From a checkpoint of a small transformer trained on Wikipedia.
Architecture: no biases in attention or MLP, untied embeddings.
Training: 377M tokens, 6347 steps.
MLP neurons of a small language model. Each row is named by its layer, matrix (down: output weights) and neuron, and shows model dimensions 64-127. Each number is 128 + 32 x the weight over its row's rms, rounded and kept within 0 to 255.
After each neuron's rows, "fires before" lists the tokens most often just after its 100 highest values on Wikipedia text that the model never trained on.

L5.down913 [158 118 113 124 105 113  77 139  89 166 141 100  83 120 111 109 106 111 102 106 118 146  88 129  71 150 148 153 119  77 133 149 140 113 131 131 173 166 164 108  95  50 133 110 133  82  96 106 173  94 133 116 140 159  85 173 121 119 116  99 146 102 144 106]
fires before: " ", "o"

L3.down111 [ 75  99 111 137 164 144 156 163 105 128 183 105 143  93 105  87  49 128 140 115  63  92 118 152 149 115 127 106  84 146 151  84 135 114 127 125 104 116 184 133  94 147 122 146 148 134 135 146  97 143  81  92 147  92  67 156 142 115 133 120 107  79  48 112]
fires before: ",", " of", ".", " as", " in", " with"

L3.down193 [135 119 114 158 158 111  95  78  99 105 110  99 205 141 155 173 107  69 127 147 104 129  90 148 116  62 111 100  94 169  98 160  81 101  80 121 151 108 124 144 135  68 134  86 111 129 180 126 113 145 140 132 116  83 174 147 187  73  97 151 158 137 105 123]
fires before: "s", " "

L8.down739 [139 171 112 124 122 120 122 139 100 155 113 109 107  92  72 118 118 107  84 192 154 118 169 127 105 134 130 117 200 132 101 150 141  97 141  92 168 122 225 150 129 125 131 119 106 146 108 128 159 202 151 147 140  66 188 137 120 111 109  71 188 107 121 154]
fires before: "0", "im"

L8.down848 [101 145 122  92 114 127 180 115 149  93 187  95 138 115 157 127 140 154  44 177 114 147  99  79 147  51 131 127 114 117 115  86 170  96 114 112 132 127 122 160 124 143 141 115 144  78 170 131 182 181 201 146 161 127  96 114 101 153 165 196 174 146 171 172]
fires before: "|", "---|---|---|---|", "|---|---|", " |", "|---|"

L8.down492 [123 135  81 126 151 100 103 143 145  77 140 100 156 166 122 121 144 127  92  75 167 174 149 133 142 144  97 167 123 138 152 196 174 166 100 105 153 185 110 132 139 134 109 105 139 123  91 129 168 121  85 106 144 135 132  91 113  96  77  63 161  27 110 207]
fires before: "9", "2", "1"

L8.down648 [155 104 110 121  84 185 116 111 123 104 199  73 118 173 152 127 108  92 124 134 142  79 129 134 123 190 107 110 108 144  79 130 133 108 109  76 115  72  88 124  45 128  81 140 145 140  91 155 113 118 118 150 127  80 157 109 129 170 115  99 133 140 121 129]
fires before: ",", ".", " were", " in", " and", " to"

L9.down223 [117 172 127 136 138 112 118 132  68 188 111 169 139  91 109 131 100 163 154 162 134 201 105  99 101 118 190 134 177 178 114 125  81 119 135  76 134 127 136 157 140  99 102 165 149 181 110 192 180 144 161 154 143 111 203 130  99 149 124 141 141 196 101 162]
fires before: "0", "1", "2", " you"

L3.down777 [150 145 133 170 139 156  74 105  46 143  86 154 124  81  75 107 135 100 154 120 137  76 134 127 111 139 167  63 197  98 115 181  95 127 144 117 118 115 169 144 102 107  88  93 184 155 161 159 106  81 140 113 103 136 113 151 190  97  92 109 161 132 104  79]
fires before: " ", "."

L3.down943 [ 72 126  79  93  72 132 139  82 158 125 143  93 163  61 141 133 153 131 113 151 163 113 130 175 112 157 170 137 151 120 103 121 136 118 182 129 192  96 101 170 160 142 159 160 153 129 132 147 177 119 133 137 158 135 159  82 119 133  97 150 124 154 130 107]
fires before: " ", "đ"

L9.down947 [103  88 164  82 146 202 161  97 109 148 182 143  91  93 106 133 118 164 120 118 135 168 128 158 107 124 115 181 105  93 173 104 140 103  76 151 129 125 106 136 120 170 130 133 168 152 186  98 100 108 136  82  75 113 109 110 103 175 179 154  56  86  66 104]
fires before: "0", " to"

L3.down767 [ 97 109 146 198 104  78 147 166  92  92 147 107 172  86 167 110 110 137 141 136 134 135 143 122 164 185 147 105  73 144 125 144 191 104 125 133 139  94 163 142 151 118 166 119 161 100 149 137 177  93 122 115  95 118 121 168 134 111 116  84  98  91 160 128]
fires before: "s", "t", " "

L3.down643 [136 109 149 163  95 137 173 122  98 105 109  66  84 152 155 127 158 142 144 168 143 134 106 119 133 103 125 155 136  80  95 217 117 144 134 111 100  94 111  96 145 118 148  94 151 144 204 115 104 172 143 153 116 230 184 145 173 139 139 162 108  96 118 101]
fires before: " in", " by", " to", "==", " on", ":"

L3.down364 [119 121 146 124 210 174 133 107 116  89 156 101 150 147 120 121 159  82 112 126  97 174 120 116 111 111 133 141  97 114  80 101  64 102 104  94 191  91 123 103 144  94 115  84 118 119 141 149 153 156 168 143 103  62 152 107 112 124 151 165 151 116  90  71]
fires before: " "

L2.down701 [122 101 122 114 118 233 111  99 116 174  97  91 107 139 140 170 158 168 147 133 114 163 133  82 119  98 148 140 141 160 132 134 107 119 161 112  91 141  95  65 111  69 194 128 206 106 147 131 129 126 140 133 102 155  89 138 136 101 155 132 145 165 122  36]
fires before: " |", "–", ":", "9", ")"

L2.down386 [173 159 155 177  88 180 111 158 169 211 112 153  76  89 161  83 136 107 124 109 121  94 124 112 123 167 139 126 166 117  89 123 155 146 110 122 159 153 130 113 161 144  54  86  77 182 110 104 120 128 176 153 159  56 130  62 159 145 104 102 130 142 187  98]
fires before: " "

L9.down517 [204 119 127 146 149 212  92 201 114 187 111 156 134  73 118 131 105 121  74 157  89 190  84 168 138 113  60  78 142 166 104 138  81 148 130 166 147 135 128 119 156 159 106 122  89  85 163 145 131 113 134 197 118 134 105 168  87 129 165  97 187 172 122  91]
fires before: ",", " the"

L8.down213 [165 174 137 127 155 159 152  87 183 133 145 128 125 134  89 128  75 140 135 157 112 125  61 119 136 124  48 116 123 119 134  90  76 165 139 176 120 151 118 130 173 184 122 135  67 154 101  95 160 139 151 187  88 100 148 134 143 172 130  97 113 126 201  69]
fires before: " ", ",", " the"

L3.down749 [148 122 226 151 104 154 162 146 109 114 145  70 115 107 160 114 119 133  48 166  89  61 140 168 116 150 167  84  87  91 157 168  89 141 174 134 135 106  92 143 136 127 128 162 124 111 146 129 152 147 178 119 114 152  74  98 116 122 138 180 144 130 155  79]
fires before: " |", ".", "-", "–", "\n"

L5.down15 [101 147 137 161 154  83 176 135  90  85 100 100 131 120 162 124 102 197 181 128 148 102 177 182 119  90  84 154  99 118  60 135 152 134 124 149  79 144 114 143  99 149 121 178 119 117 137 141 160 122 131  71 141 180  74 133 208 148  93 143 106  93 125  91]
fires before: "\n", "---|---|---|---|", "-"

L8.down765 [125 144 144  85 148 111 132 172 163 147 154 134 159 137 133 167 114 147  78 164 133 143 109 101 210  98 118 122 128 124  96 142 142 120 137 196 120  96 151 121  85 150  84 146  96 113 143 148 190  93 118 109 122 170 118 143 121 166 122 158 140 120 170 165]
fires before: " |", "–", "ul"

L2.down263 [ 84 160 138 193 137 131 195  91 146 152 170 141 110 114 139 150  74 119 190 156 102 129 135 208 150 186 116  95 110 188 173 144 147  60  89  97 167 114 115 152 185 138  59 137  96 102 120 109  64  93 129 117 109 157 126 119 172 104 143 133 116 170 135 133]
fires before: " is", " was", "'", "s", " has"

L3.down402 [142 146  97 132 106 106 178 131 164 145 115 134  91 161 136 108 114 135 114 114 150 149  77 130 129 134 137 125 172 147 151  97 193  96 129 159  75 116 109 130  68 100 138 124 143 106 115  92 103 105  96 140 152 149  81  97 170 154 128 169 199 102 126 115]
fires before: "\n", " The", " In"

L8.down132 [164 166 201 108 104 125 132 159 110 128 113 124 131 111  82 173 135 144 144 114 128 145 138 152 115 152 184  97 125 127 123  87 120 132 134 115  65 121 141 121 136 125  52 185 171 124 139 116 155 144 160  69 121 133 104 139 129 185  99  81 105  88 135 141]
fires before: "0", "9", "ham"

L9.down929 [ 72 113 159 137 113  99 138 132 144 120 140 149 148 149 120 171  89 124 103 151 203 161 134 139 149 114 103  89 151 155 104 164 134 163 146 104 166 130 134 122  76 138 115 182 137 129 132 154 154 167  41 117  91  66 145 162 133 102 109 162 158 142 177 133]
fires before: "),", "–", " the", " •"

L8.down496 [114 157 113  90 136 130 102 157 146 117 138 133 124 169  99 133 172 135 136  29  79  91 155  29 114 137  83  86  96 114 105 156 113  97 159 139 179 151 184  91 136  97  77 150 130 169 103 132 155 127 121 163 111 132  94  82 131  61 138 113 146 161 116 124]
fires before: " |", ".", "ed", "ne"

L9.down272 [151 148  90 103  74 124 118 108 128 129 120 164 129  94 135 159 111 112 114 134 128 148 186 152 140 128 152 134  96 163 105 117  84  91 128 150 118 132 130 100 123 142 208 206 136 177 140 178 101 111 170 108 140 144  74 121 148  67 151 155  83 143 140 107]
fires before: "6", "7", "ian", "5"

L8.down298 [100 176 147  98  77 105 226 132 162 126 125 157 196 182 146 133 143 187  92  91 145 151 118 118 158 154  96 108 173  90 128 161  98 129 149 181 126 119  88 116 135  72 163 134 118 120 186 164 137 126 123 101 100 125 177  82 109 122 129 102 132 117  50 154]
fires before: "0", "ten", "t", "lé"

L3.down603 [184 131 101 156  92  97 174  74 110 104 106 123  69 178 149 111 167 159 169 132 134 148  41 195 160 124 103 157 172 116  93 135 144 140 138 145 165 118  93 142 122 109 134 136 103 182  70 186 126 158  95 172 193 146 167 145  87  87 148 152 115 107 139 151]
fires before: "s"

L9.down673 [117 125 143 188 101 107  70 118 128 145 155 167 112 144 111 102 126 116 140 107 147 162 130 124  75 105 221 132 108 121 114  95 117 174 131 120 129 117 108  28  98 139 104 171 155 126 122  58 112  88  87 125 172 182 124 130 126 116 131 130 153 150  56 120]
fires before: "2", "1", "3"

L9.down706 [125 159 155 164 137 116 130 118 137 115  89  81 160 146 153 108 115 104 135  59 139 100 142 140 109 187 135 105 154 137 144 185  93 131 132 134  86  74 127  86 165 114 103 125 160 141  98  62 152 157 128 148  75 132 130 138 154 128 132 112 100 117 107 143]
fires before: ".", ",", " as", " by", " at"

L9.down295 [184  62 111  76 149  89 112  96  86 116  95 125 150 159 156 121  91 113 111  80  59  67  96 124 144 119 159  81 154 142 140 130 159 120 116 172 168 129 134 149 128  80  88 135 162 142 166 118 100 114  81  56  89  93 134 106 141 130 147 109 143  93 159 171]
fires before: "2", "1", "3", "0", "4", "6"

L9.down536 [ 72 122  85 127 108 197 129 113 129  97 111 126  73 196  93 121 105  43 153 166 117 156 141 154 135 140 134 148 152 123 114 105  78 226 117 118 117 130  70 158 130 139 172 127 137 145 158  82  96 166 111 162 118  83 151 106 146 104 126 105 107 111  70 127]
fires before: "4", "1", "0", "en", "7", "6"

L9.down626 [121  90 153 103 115 105 177 107 211 171 113 194 156 103 101  47 159 176 144 137 139 100 190  93 154 137 157 142  81 135 114 135 131 134 118 126 145 107 157 113 115 136 145 147 156 117 136  87 127 139 115 120 120  86 146 122 103 111 165  92 132 110 128 152]
fires before: "9", "0"

L8.down604 [113 107 150 163 137 175 157 139 140 154 134 149 131 145  91 120  92 128 128  94 116 152 111  85 148 122 135 162 194 120 149 129 133  93 137  34 120 136 112 155  96 118 116 176  96 178  72 108 133 115 110 109 141 128 153 118 141 126 168 146 127  74 125 110]
fires before: "0", "9"

L3.down920 [183 139 181 143  98 176 118 107 103 126 131 101 125 133 152 156  81 192 102 137  54 116 138 141 136 133 129 104 141 124 168 107 159 123 188  92 140 122 170 113 103 111  78 108 148 168 101 108 165 157 186  89 117 122 100 154 158  82 118 121 141 172  75 171]
fires before: " ", ".", " War", "n", ","

L8.down787 [119 152 143  96 125 138  90 122 148 147 156  99 137 123 112 104 169 176 137  95 174 165 151  78 134 211 142 142 128  70 144 153  80 104  80 122 106 115 133 115  71  85 124 125 153  90  75  87 146 118 154  79 102 229 114 154 125  90 193 106 147 113 110 183]
fires before: " |", ":", " ", " of", "\n"

L9.down191 [ 66  89 128  38 118 115 197 155 136 149 207 123  71 119 107 141 188 166  89  84 141 161 137  89 173  85  62 133 131 123 116 105 173 148  65  93 119  67 136  97  97  68 125 194 133 156  81 187 105  73 111 151 120 105  79 135 117 149 122 114 117  98 112 184]
fires before: ",", " the", " of", " "

L3.down53 [129 125 124 107 145  83  93 122 198 141 121 141 131 125 128 123 134 162  88 183 117  91 126 150 174 113 135  99  76 138 133 128  48 102 120 127 120  67 129 126  77 104  97  54 105 130 120 118 194 139 144 179 115 185 191  87 145  99 169 146 126  76 115 119]
fires before: "9", "4", "8", "6", "5"

L3.down585 [124 138 111 153 123  88 153 142 152 199 118 164 127  72  89  99 113 120 224 102 115 102 120 120 105 116 108 114 117 114 142 137 111 119 123 164 125 159 169 181 160 112 107  94  89 129 111 146 138 139 134 145 121 132 155 142 113  87 106 114 149  89  79 108]
fires before: "2", "1", "4", "5", "s"